config.yaml
n_layer: 10
d_model: 256
n_head: 2
n_kv_head: 2
head_dim: 128
d_mlp: 1024
vocab_size: 726
activation: "tanh_gelu"
norm: "layernorm"
norm_place: "pre"
norm_eps: 1e-06
positions: "learned"
qk_norm: false
attn_scale: 0.0884
bias: "all"
tie_embeddings: true
parallel_block: false
init: "normal"
init_std_qkv: 0.0161
init_std_o: 0.0036
init_std_up: 0.0161
init_std_down: 0.0036
optimizer: "muon_variant"
lr: 0.0161
lr_mult_o: 3.0
lr_mult_down: 0.7
beta1: 0.9
lr_head: 0.0123
grad_clip: 1.0
warmup_steps: 200
schedule: "wsd"
decay_fraction: 0.582
decay_shape: "sqrt"
final_lr_fraction: 0.05
batch_tokens: 65536
seq_len: 512
doc_mask: true
train_tokens: 362200000
steps: 5527
dataset: "wikipedia_en"
MLP neurons of a small language model. Each row is named by its layer, matrix (up: input weights) and neuron, and shows model dimensions 128-191. Each number is 50 + 12 x the weight over its row's rms, rounded and kept within 0 to 99.
A block is one neuron, or neurons of one layer that tend to fire together. After each block is what it responds to, as a language model described it from the Wikipedia text at the highest values.

L7.up41:56 47 36 44 44 64 40 48 47 44 44 26 46 63 45 53 44 30 73 46 68 64 27 40 37 47 46 48 51 54 45 49 72 33 51 42 61 57 65 58 64 48 46 28 57 51 53 60 43 56 62 63 67 37 47 65 33 52 69 69 54 55 49 56
L7.up126:26 37 42 68 65 52 58 57 32 56 58 44 55 72 49 57 40 34 67 47 47 58 61 24 48 40 45 66 56 62 65 58 76 48 35 53 59 49 65 51 41 40 53 59 43 56 40 43 55 17 33 31 72 50 47 38 40 35 44 54 71 49 55 43
L7.up575:59 41 49 39 46 48 55 40 27 42 58 55 55 54 27 33 69 61 64 36 47 57 45 32 63 45 42 30 43 61 57 60 60 31 28 56 59 57 49 26 74 52 49 44 48 43 28 49 51 46 50 58 76 67 40 46 57 55 37 55 40 52 49 67
L7.up587:55 63 36 23 48 43 24 54 25 46 42 38 61 58 39 48 61 41 57 61 52 53 71 43 58 41 44 33 59 60 50 40 67 44 69 28 40 53 64 41 34 65 64 59 47 57 51 49 52 57 52 70 45 38 47 57 54 40 71 72 47 51 51 47
L7.up790:66 38 62 41 64 49 34 55 19 47 65 48 47 61 63 36 70 56 51 56 25 33 31 37 77 70 42 37 38 39 65 41 42 51 35 51 59 73 51 44 54 41 62 70 40 42 39 56 35 35 47 56 74 32 44 30 52 58 68 46 69 64 38 34
L7.up793:39 56 50 60 51 51 59 61 57 55 53 51 48 61 48 35 41 47 33 21 40 46 43 44 49 48 42 39 43 49 34 56 56 20 60 53 65 52 50 51 53 40 48 41 74 77 68 56 36 50 44 46 35 19 34 41 54 46 48 55 53 40 72 54
L7.up861:29 37 67 39 52 45 26 52 64 47 34 42 58 68 37 44 62 50 58 40 52 34 35 12 55 31 56 48 51 36 42 77 37 47 36 34 68 58 60 55 41 58 75 44 43 44 59 38 49 60 48 58 72 45 63 68 52 55 43 61 64 53 54 45
L7.up909:60 29 69 37 41 62 67 39 41 63 45 54 34 39 81 53 54 67 36 44 40 38 36 49 64 32 50 66 42 60 58 56 58 41 32 50 63 64 49 42 51 65 63 47 63 75 31 39 48 65 42 42 56 48 68 59 55 45 54 61 37 45 61 33
Description: Infinitive "to" after verbs. Fires on "to" introducing an infinitive after verbs of intent or effort (tries to, decided to, refused to), plus some verb-ending pieces and "not".

L3.up232:35 39 42 68 41 63 31 41 45 48 61 47 87 36 42 52 54 67 49 50 44 39 58 63 69 36 43 41 66 65 56 40 37 46 49 43 35 41 55 47 58 39 42 73 44 34 45 46 41 59 60 25 75 26 36 45 50 48 46 73 49 59 50 53
L3.up973:70 35 62 37 58 62 45 42 51 37 56 44 41 53 48 56 54 58 57 30 74 61 45 67 30 66 50 48 37 34 70 52 58 54 39 49 50 49 46 63 43 42 33 72 40 57 45 46 58 36 68 54 32 51 31 46 54 64 67 42 47 46 30 38
Description: Comma after opening time phrase. Comma closing a sentence-opening time phrase like "In July 2022," or "Since 2000,", plus clause-linking that, which, colons and score dashes.

L3.up270:40 64 49 35 50 56 61 50 57 39 44 52 39 59 46 40 54 69 63 57 43 68 76 60 38 52 51 58 52 44 46 83 53 61 60 32 30 37 56 43 39 56 77 48 53 49 42 41 64 56 60 81 56 26 49 61 44 35 59 43 44 57 49 32
L3.up663:42 52 77 57 57 34 50 54 84 34 60 57 35 53 56 47 41 53 40 58 53 54 42 59 58 44 56 56 69 60 47 54 62 49 51 33 14 46 54 57 58 37 68 64 68 56 34 35 50 47 60 60 48 48 45 52 38 64 34 64 49 40 36 48
Description: Infobox field-label end. The colon or final word-piece closing a field label in infobox-style lists, such as Country:, Elevation:, Genus:, Turnout, Total length.

L7.up132:59 28 38 59 38 36 61 53 69 50 45 38 70 48 60 51 68 41 53 43 66 61 58 31 45 48 52 31 40 69 56 53 21 57 43 56 22 52 63 42 46 44 53 13 48 36 53 68 55 54 58 59 63 62 42 42 32 47 61 26 45 75 59 38
L7.up152:68 61 59 54 63 43 30 58 52 54 58 55 47 31 49 36 64 43 52 51 56 42 42 43 51 54 53 44 46 46 60 60 36 52 56 54 61 64 50 43 48 72 64 45 35 26 42 50 45 59 63 44 46 52 56 45 56 62 54 71 40 28 53 50
L7.up161:38 55 63 31 45 13 60 64 39 45 69 75 63 55 51 64 40 64 58 39 53 39 49 40 55 48 58 54 67 51 53 50 43 35 39 58 41 63 39 52 38 58 59 35 67 38 39 58 57 52 25 45 47 51 69 68 35 61 58 66 54 56 57 25
L7.up604:71 43 42 50 55 70 41 40 55 39 51 62 68 61 52 32 45 43 50 48 58 54 46 58 53 36 47 48 60 44 52 37 44 50 44 64 60 45 45 44 45 42 51 50 36 49 50 58 17 55 57 72 60 39 35 42 49 35 54 50 53 29 40 69
L7.up649:56 48 53 55 66 49 44 57 43 44 33 29 53 55 63 48 42 48 51 48 39 40 49 34 54 49 57 40 46 48 51 70 41 36 35 33 44 33 34 31 90 63 59 38 58 37 45 47 58 38 46 85 56 47 58 68 53 40 54 70 48 41 55 65
L7.up931:49 64 40 52 66 47 39 50 58 47 65 44 73 54 54 50 44 46 31 59 63 46 48 50 83 53 50 58 46 49 54 45 45 42 63 64 56 60 45 54 46 66 24 07 47 47 27 34 52 45 33 32 50 42 66 45 46 36 46 56 35 32 79 61
L7.up971:50 64 41 57 49 43 56 52 53 42 67 51 35 36 66 27 22 54 54 49 43 46 54 36 53 60 46 49 31 48 43 67 44 53 54 61 45 38 30 46 53 70 34 57 43 52 33 54 49 59 50 90 62 46 59 46 37 56 49 40 49 45 75 43
L7.up988:44 49 37 45 73 60 53 56 40 38 62 59 59 34 63 26 58 50 50 19 58 63 58 37 42 47 58 53 55 46 58 67 62 33 49 75 42 54 59 33 54 59 38 27 31 34 56 67 53 59 45 56 62 50 69 55 57 40 40 46 40 54 68 35
Description: Clause-end continuation commas. Commas, sometimes in/at/to, right after a complete clause ending in a noun or verb, before and/but/which/who continuations: position',' but; agent',' who.

L3.up100:48 65 33 48 28 45 34 44 56 57 50 56 43 45 36 53 66 39 33 67 51 46 49 47 43 68 44 32 42 62 24 35 59 42 39 40 49 46 73 60 48 50 42 50 36 58 50 54 58 66 56 47 43 34 43 34 48 60 54 72 40 47 64 46
L3.up573:52 56 51 37 14 52 41 71 63 56 68 54 26 44 43 41 49 47 65 42 51 35 64 29 79 33 37 63 51 63 30 34 52 64 37 67 70 50 65 35 54 50 68 35 52 47 60 55 65 71 53 45 42 45 62 41 15 38 54 17 40 37 59 51
Description: Comma after digits. Commas, mostly thousands separators inside numbers in tables (1,595; 13,300) and after dates (May 15, 2010); also list commas and mid-word pieces.

L5.up267:42 37 57 24 50 48 37 45 40 57 51 59 51 53 50 41 51 42 57 50 79 50 54 58 51 62 29 58 38 39 64 46 59 46 56 38 38 43 30 42 33 54 41 45 63 62 47 54 28 46 50 64 50 55 45 52 65 53 56 57 58 54 34 47
L5.up373:52 60 53 50 37 38 51 48 34 64 39 47 44 48 32 50 63 63 65 59 47 45 61 61 55 42 32 34 48 52 61 22 57 34 56 52 30 43 78 54 40 52 65 49 56 47 55 73 33 58 44 65 49 65 60 63 60 59 50 52 65 43 51 59
L5.up489:62 51 43 52 63 51 27 42 31 50 53 51 57 64 49 48 46 44 67 38 42 36 53 46 46 48 45 22 42 49 54 46 55 53 59 46 52 55 42 53 29 52 85 45 56 56 49 55 47 56 61 61 40 40 52 57 56 26 60 59 49 35 35 34
L5.up800:48 47 29 42 42 46 47 56 42 54 51 50 53 46 36 65 53 58 65 35 57 20 49 64 56 53 52 55 52 37 58 57 51 54 52 60 47 64 44 53 36 55 71 48 59 46 32 52 37 50 70 50 39 63 35 41 72 40 55 71 66 37 55 49
Description: Verb inflection endings. Final piece of a verb split into tokens, mostly past-tense -ed or irregular endings, e.g. wro-te, sign-ed, includ-ed, add-ing.

L7.up7:41 52 37 63 56 56 31 37 55 67 53 65 60 54 65 44 25 49 57 65 53 52 54 45 44 42 44 48 27 54 72 61 64 29 41 60 48 54 58 37 53 58 37 40 40 48 36 66 62 69 51 40 57 44 43 31 51 60 32 43 76 56 32 54
L7.up64:63 19 61 44 65 33 43 78 47 38 43 58 46 60 56 34 62 25 39 29 68 40 54 46 51 45 66 56 59 43 65 38 59 43 49 49 47 49 54 45 37 50 42 44 54 51 35 49 61 55 50 44 38 50 71 58 68 61 52 53 55 56 57 46
L7.up69:39 63 39 69 49 58 58 56 58 51 40 53 40 35 58 27 70 38 61 42 43 45 56 56 45 53 54 61 48 45 51 47 68 49 61 39 64 59 48 47 51 79 40 17 63 35 55 51 59 39 46 60 51 29 40 45 70 45 85 42 60 51 36 32
L7.up101:53 32 43 42 35 57 28 42 56 49 32 46 57 69 20 62 50 46 60 65 31 67 46 33 53 55 42 41 79 54 59 66 49 29 44 63 54 27 61 27 59 62 58 27 51 56 50 71 46 56 42 56 46 42 53 49 43 60 37 43 70 44 31 69
L7.up229:44 64 68 59 59 62 54 70 39 45 63 64 48 55 52 46 33 44 47 36 59 37 56 36 40 37 37 50 59 44 41 50 53 49 47 41 72 36 52 56 37 66 55 44 40 62 47 50 66 60 56 35 69 56 54 43 52 47 36 51 51 54 29 56
L7.up372:57 48 45 48 62 36 42 63 53 52 54 51 51 33 53 58 51 32 28 54 47 58 48 66 43 54 40 51 70 60 41 55 54 33 40 49 29 45 39 45 54 30 42 52 63 54 45 46 37 68 46 44 53 49 71 55 64 52 79 41 68 61 41 43
L7.up868:33 43 54 52 38 82 33 41 49 49 37 57 61 40 36 60 53 39 46 46 44 55 48 41 57 34 66 45 39 18 47 48 60 39 58 34 45 62 55 22 60 51 39 62 54 63 75 49 37 54 52 72 55 41 55 32 47 43 45 38 67 43 54 53
L7.up1017:57 21 65 54 48 52 56 53 51 51 55 55 62 44 52 50 31 31 37 64 28 52 41 35 65 53 50 53 52 55 47 50 49 59 56 39 51 65 49 57 61 80 51 56 51 40 48 65 45 50 53 35 40 42 71 67 67 43 52 34 69 31 44 34
Description: Mid-word fragments of split words. Fires on a small piece inside or ending a common word that got broken into odd fragments, strongest on the e of How-e-ver, also th-an, w-om-en, cl-os-ed.

L5.up49:55 32 58 53 53 54 37 80 68 58 54 58 43 46 49 37 73 30 47 47 55 64 71 70 61 49 48 33 74 68 63 46 50 46 48 38 41 31 41 35 75 61 39 59 47 45 43 45 75 47 64 42 54 40 44 63 63 54 59 48 63 51 49 48
L5.up99:66 57 19 55 59 54 80 34 48 48 51 43 40 55 57 54 48 59 49 46 74 72 44 56 44 64 53 51 65 41 95 55 28 37 41 28 53 44 49 57 66 60 53 48 43 61 28 62 21 40 60 59 39 29 26 55 32 58 62 40 50 57 54 46
L5.up492:73 48 31 46 65 45 38 44 51 62 49 40 56 45 49 39 43 63 36 60 50 50 71 36 56 48 50 51 60 53 62 58 55 43 52 47 64 46 49 59 42 57 52 50 63 55 30 43 45 51 40 67 47 37 23 48 61 76 54 55 74 50 46 65
L5.up814:61 56 51 53 52 51 44 37 58 39 38 64 54 49 48 55 74 41 55 58 48 57 43 64 51 40 58 46 69 23 52 27 42 54 40 62 73 68 20 62 52 67 52 44 42 41 53 51 57 60 37 45 33 62 67 48 74 51 53 44 44 53 24 62
Description: Connective word completions. Final pieces of split connectives and the comma after introductory phrases, such as How-e-ver, whe-re, Alth-ough, and "In 1969,"; also inner 00 chunks of large numbers like 10,000,000.

L3.up267:54 47 38 47 58 43 50 83 64 63 55 54 67 48 61 34 62 56 47 47 34 61 57 37 73 44 46 12 57 47 60 42 32 54 34 58 49 60 50 39 67 42 40 48 63 55 60 63 50 54 30 47 56 66 62 49 61 59 48 51 62 36 74 53
L3.up603:54 37 32 51 49 32 53 53 67 50 59 51 47 68 70 45 62 54 38 69 57 66 57 72 54 46 59 34 63 62 56 56 53 41 49 60 52 48 49 41 37 54 42 67 68 39 38 57 54 54 63 57 23 23 83 46 45 48 43 66 53 37 38 71
Description: Number and determiner words. Number words and determiners like three, two, one, that, plus final pieces of split function words (th-ree, thos-e, How-e-ver, More-over).

L5.up25:44 67 43 55 75 58 46 67 53 59 59 68 37 58 49 44 53 37 43 36 59 61 70 45 36 50 47 40 35 65 50 64 64 62 60 42 58 61 77 46 58 44 44 81 36 51 41 61 44 64 52 67 48 45 60 65 70 54 42 53 51 58 57 40
L5.up50:66 44 48 48 54 42 41 51 36 66 60 49 63 55 63 46 53 46 61 53 44 71 48 62 55 37 48 40 47 59 53 55 57 46 51 35 47 42 36 55 71 49 47 58 66 40 49 57 51 50 60 45 45 62 60 46 20 26 59 67 72 64 52 14
L5.up550:42 62 54 54 43 40 52 61 47 33 59 48 61 31 60 51 48 36 17 21 58 45 55 71 45 40 71 60 41 42 54 41 57 56 40 62 60 39 67 61 46 54 57 76 61 53 62 54 27 54 49 40 58 42 76 67 44 52 41 56 77 41 32 56
L5.up642:67 54 32 49 54 43 37 62 35 37 49 43 28 56 48 65 64 34 45 55 58 57 54 44 50 37 58 55 41 40 61 41 47 54 48 60 44 46 58 44 58 51 46 46 50 78 53 58 54 45 47 41 60 72 55 51 43 57 67 50 65 76 35 39
Description: Split-word continuation pieces. Inner pieces of words tokenized letter by letter, especially ch in S-ch-ool, St (Stalingrad, St. Louis), ivers in University, plus stray line breaks.

L5.up39:32 32 73 45 37 47 36 48 39 53 43 75 70 50 61 60 33 32 46 58 51 46 50 49 52 36 51 49 47 61 68 43 53 50 23 58 61 64 47 49 44 32 49 56 57 51 46 38 66 39 46 64 41 45 50 43 50 53 62 52 42 54 49 42
L5.up696:44 45 57 78 51 48 38 58 43 53 52 54 71 56 59 57 18 54 51 65 44 38 61 52 50 34 52 50 48 46 56 35 43 58 46 61 40 36 49 60 48 35 57 53 28 45 40 31 41 45 31 56 62 59 53 49 37 35 53 68 49 57 29 52
L5.up872:49 51 68 65 37 41 21 58 54 53 45 63 51 35 53 43 63 52 57 55 50 42 45 41 49 53 41 68 56 52 52 35 72 77 33 31 55 33 37 68 55 37 43 52 67 67 61 42 50 63 48 36 60 40 48 35 39 46 72 63 24 48 79 55
L5.up984:65 63 57 50 48 38 58 43 19 31 52 56 50 54 58 68 43 52 54 49 31 53 50 48 69 57 51 65 56 55 63 56 60 55 54 61 57 64 66 42 48 55 51 52 54 49 30 63 46 36 29 42 54 46 24 58 67 67 61 46 71 81 61 43
Description: Word-initial "he" fragments. The token " he" as pronoun or as the start of held, help, health, plus other word-opening pieces like w(ritten), sp(read), also.

L5.up151:62 51 49 65 56 65 46 59 44 44 76 53 58 39 33 61 36 49 47 62 81 52 52 40 51 23 43 43 46 49 58 34 58 42 60 71 11 41 47 57 43 48 55 52 39 66 80 56 56 62 60 73 54 61 54 51 60 42 67 46 35 57 74 42
L5.up232:58 58 58 57 30 52 67 50 50 51 46 63 68 45 22 55 36 50 27 59 53 39 52 43 67 66 54 54 46 47 50 57 54 47 44 56 31 36 53 54 60 65 69 49 56 47 66 38 57 53 35 40 53 37 35 46 49 51 51 36 40 42 60 56
L5.up877:44 56 36 75 45 48 61 53 47 80 52 37 57 49 54 19 16 47 17 58 36 58 23 48 39 44 43 44 44 49 74 51 46 51 44 54 60 71 36 47 45 41 56 51 62 60 55 53 43 60 51 66 51 57 40 53 35 55 59 38 60 47 65 50
L5.up930:56 44 38 59 43 44 63 40 60 72 66 38 32 41 68 48 50 48 43 35 35 52 49 41 57 42 58 65 34 44 52 63 47 31 72 39 37 53 67 41 40 44 63 32 35 74 54 32 56 41 46 57 46 61 27 41 37 60 73 70 46 44 71 58
Description: Mid-word subword fragments. Short interior word pieces of common words split into several tokens, strongest on ul in population and popular, also ic in public, l in diplomat, il in military.

L7.up112:41 60 21 57 61 26 56 47 51 66 62 49 39 57 38 63 53 42 52 55 55 48 45 35 47 65 53 67 54 57 34 51 50 55 51 51 42 40 69 48 55 42 49 44 29 51 53 51 51 49 58 67 53 49 60 43 40 49 32 41 63 28 37 58
L7.up254:52 76 34 63 64 34 60 47 53 59 54 53 61 44 51 54 54 38 36 69 47 69 41 59 40 38 64 41 38 60 65 40 38 61 28 48 57 50 52 39 51 39 71 43 31 44 47 62 65 64 61 67 28 41 63 45 60 46 46 41 69 28 46 45
L7.up258:31 57 60 48 37 20 86 52 46 45 40 47 44 40 28 68 45 58 45 65 52 42 50 51 58 59 52 54 53 67 60 43 67 65 50 40 33 67 63 50 31 45 65 37 39 64 45 54 74 49 65 57 39 36 62 59 61 50 43 42 53 53 52 26
L7.up315:44 46 49 55 46 65 54 55 55 45 54 65 49 30 49 88 42 56 36 37 59 49 35 44 52 52 44 57 51 59 68 58 41 48 57 45 40 77 64 62 47 46 49 47 69 47 25 55 47 55 52 63 41 59 45 49 54 39 36 37 65 38 49 70
L7.up520:46 71 63 49 60 36 55 53 61 35 62 41 47 11 44 49 30 49 43 57 54 56 51 36 59 44 53 41 59 43 76 37 58 67 34 47 46 56 56 50 36 43 63 63 52 58 59 50 58 51 87 43 36 57 39 58 45 53 55 49 47 65 56 72
L7.up891:43 46 59 66 49 37 38 49 59 48 60 75 50 46 52 40 46 52 40 34 30 26 20 33 45 52 40 68 57 47 44 51 65 43 47 59 59 43 73 66 42 28 59 51 47 41 53 67 40 60 76 65 42 63 56 53 64 48 44 60 47 61 74 55
L7.up915:56 19 47 52 59 50 31 51 39 52 52 62 38 42 42 58 50 34 54 35 35 47 40 43 53 61 56 43 45 68 37 49 59 50 52 53 29 45 34 41 48 37 65 46 29 52 28 37 64 50 49 48 42 49 45 70 66 53 49 64 45 48 46 31
L7.up917:43 58 48 33 52 73 41 42 53 37 66 51 35 47 60 71 57 51 58 57 83 54 47 32 54 33 46 62 63 47 60 54 46 58 43 56 24 44 67 65 33 28 55 51 60 40 64 45 51 40 55 77 60 49 53 36 66 52 67 55 52 43 40 65
Description: Header word completions. Later word pieces of words in table column headers, infobox field names and section headings, e.g. Tit-le, Langu-age, Len-g-th, Count-ry.

L7.up198:57 60 57 49 43 62 44 77 58 49 56 76 42 61 66 44 43 45 63 47 32 44 61 50 51 71 47 77 54 46 60 38 49 51 51 44 64 33 43 45 63 29 36 46 36 46 71 52 62 57 30 33 57 56 49 53 54 38 66 55 64 53 57 42
L7.up215:57 65 46 52 52 37 65 31 57 52 51 75 60 61 66 25 43 41 41 60 65 51 49 36 69 32 45 60 61 74 69 56 53 46 39 48 54 51 54 63 74 50 42 66 81 27 40 55 47 52 58 57 50 44 51 35 49 57 45 23 68 51 38 73
L7.up463:40 52 62 38 27 24 41 50 45 55 55 61 58 57 48 49 29 34 49 42 51 42 52 54 53 43 52 49 43 29 52 54 53 43 23 46 49 56 62 60 45 55 59 35 38 38 42 88 46 38 52 50 28 32 54 63 85 66 31 38 45 42 57 49
L7.up662:50 55 49 60 72 67 48 59 54 50 56 55 47 60 64 58 67 25 46 70 60 52 56 38 51 43 27 44 50 47 52 47 41 60 62 37 52 41 74 61 57 42 54 50 54 57 55 46 39 36 48 54 26 49 23 38 73 60 54 35 26 52 42 63
L7.up752:40 32 53 46 50 62 43 37 63 81 55 57 47 35 53 48 36 55 26 38 57 43 61 41 68 32 46 54 38 42 48 35 37 63 29 35 51 50 51 46 42 46 66 64 50 46 57 42 47 61 43 64 63 29 48 78 58 81 32 50 43 54 31 50
L7.up784:46 60 53 55 63 75 45 52 56 27 54 56 63 45 29 62 32 50 49 59 69 33 73 60 38 52 76 50 48 53 57 29 58 53 29 40 41 49 54 55 55 25 89 36 48 28 66 69 52 73 40 47 46 54 48 42 61 46 55 70 49 59 41 32
L7.up884:62 65 61 69 59 72 51 61 28 47 77 61 54 35 42 40 33 49 58 41 49 43 43 52 54 24 68 44 57 52 55 48 50 47 64 31 48 49 52 62 41 38 36 47 62 51 21 50 51 37 57 46 68 42 15 48 72 53 59 54 55 55 40 37
L7.up920:47 47 33 72 56 61 63 55 51 58 52 67 66 47 58 39 25 39 48 60 59 67 73 36 47 58 67 40 51 69 44 35 38 38 49 51 39 43 51 51 55 44 62 71 39 45 55 41 63 59 37 44 60 38 45 34 26 64 82 30 51 37 56 51
Description: Relative clause openers. Fires on wh-words (which, who, whe- of when/where) opening clauses after a comma, and on mid-word pieces like "or" in performance, northward.

L7.up189:71 51 49 63 52 44 64 50 45 55 55 36 42 58 42 51 40 45 57 36 28 62 46 67 55 32 56 13 50 73 45 55 53 58 67 53 59 58 52 47 27 46 62 54 47 60 29 62 51 66 59 55 51 46 58 59 55 47 38 47 64 46 38 55
L7.up280:61 56 62 37 42 38 58 73 42 25 56 58 37 64 43 61 38 57 55 41 54 50 46 47 51 60 57 33 59 36 43 51 51 57 62 45 66 56 85 35 51 31 62 73 44 64 37 38 54 37 53 42 54 39 60 53 58 49 61 37 47 54 27 42
L7.up326:52 38 44 26 69 42 49 45 32 55 64 43 55 38 39 46 57 32 39 42 51 41 42 46 44 44 64 46 55 42 61 66 44 60 45 51 46 42 25 66 59 56 53 09 54 52 59 45 64 58 48 47 61 52 62 35 80 74 42 43 54 55 34 65
L7.up552:69 58 57 54 59 46 54 49 38 47 68 53 77 31 74 58 54 73 47 50 67 42 43 67 64 39 43 56 61 40 62 38 45 38 68 46 51 39 75 49 41 46 47 58 49 43 59 42 60 36 59 44 29 31 57 43 63 57 64 54 39 45 51 66
L7.up714:34 65 48 37 69 51 35 82 11 42 57 41 48 47 61 35 45 66 42 32 61 49 67 51 88 44 67 42 63 48 53 67 53 62 52 53 53 49 45 39 67 46 57 41 47 35 69 52 64 40 46 44 52 35 47 36 47 57 59 50 57 41 44 32
L7.up838:62 71 49 45 53 43 52 53 50 42 53 63 49 44 51 46 54 61 85 51 48 34 47 32 53 55 44 36 26 33 55 51 54 42 55 53 43 64 50 52 63 67 51 44 40 39 57 54 61 46 37 30 52 53 34 57 53 35 63 71 68 46 44 22
L7.up955:63 33 41 47 43 52 63 62 47 58 46 45 53 50 44 31 50 54 47 66 61 48 64 51 62 26 43 70 51 46 73 59 59 46 45 52 58 57 46 44 60 39 48 50 49 61 44 60 51 44 72 52 37 50 26 43 66 48 33 63 44 48 35 30
L7.up1008:42 60 45 52 67 59 66 60 28 32 43 33 40 50 60 44 46 42 73 39 61 61 45 57 37 50 34 38 31 44 73 58 56 50 51 33 50 53 59 24 54 49 53 63 43 35 62 46 46 43 41 46 54 45 37 47 56 39 49 52 66 35 53 47
Description: Word-initial consonant cluster fragments. Word-piece fragments, mostly st/St, that start or early-split a word and need completion, e.g. st|op, St|ewart, s|ch|ool.

L3.up234:37 46 43 38 47 55 52 39 22 40 54 57 41 47 61 42 43 49 36 57 55 06 58 43 68 47 41 62 06 28 78 36 54 51 49 43 62 71 78 46 46 50 52 56 55 63 41 60 52 37 63 68 38 45 64 39 61 51 60 38 56 42 42 43
L3.up756:75 53 54 53 60 49 27 50 38 49 48 33 61 30 60 43 21 64 52 33 59 50 67 58 53 29 46 50 59 52 70 35 74 22 74 61 36 47 37 46 49 45 45 42 53 52 46 65 47 68 57 34 51 46 37 33 53 60 44 41 25 40 42 20
Description: Mid-word st/se/is fragments. Word-piece fragments inside longer words that must continue, mostly St/st, se, is, as in St|ate, sub|se|quent, establ|is|hed.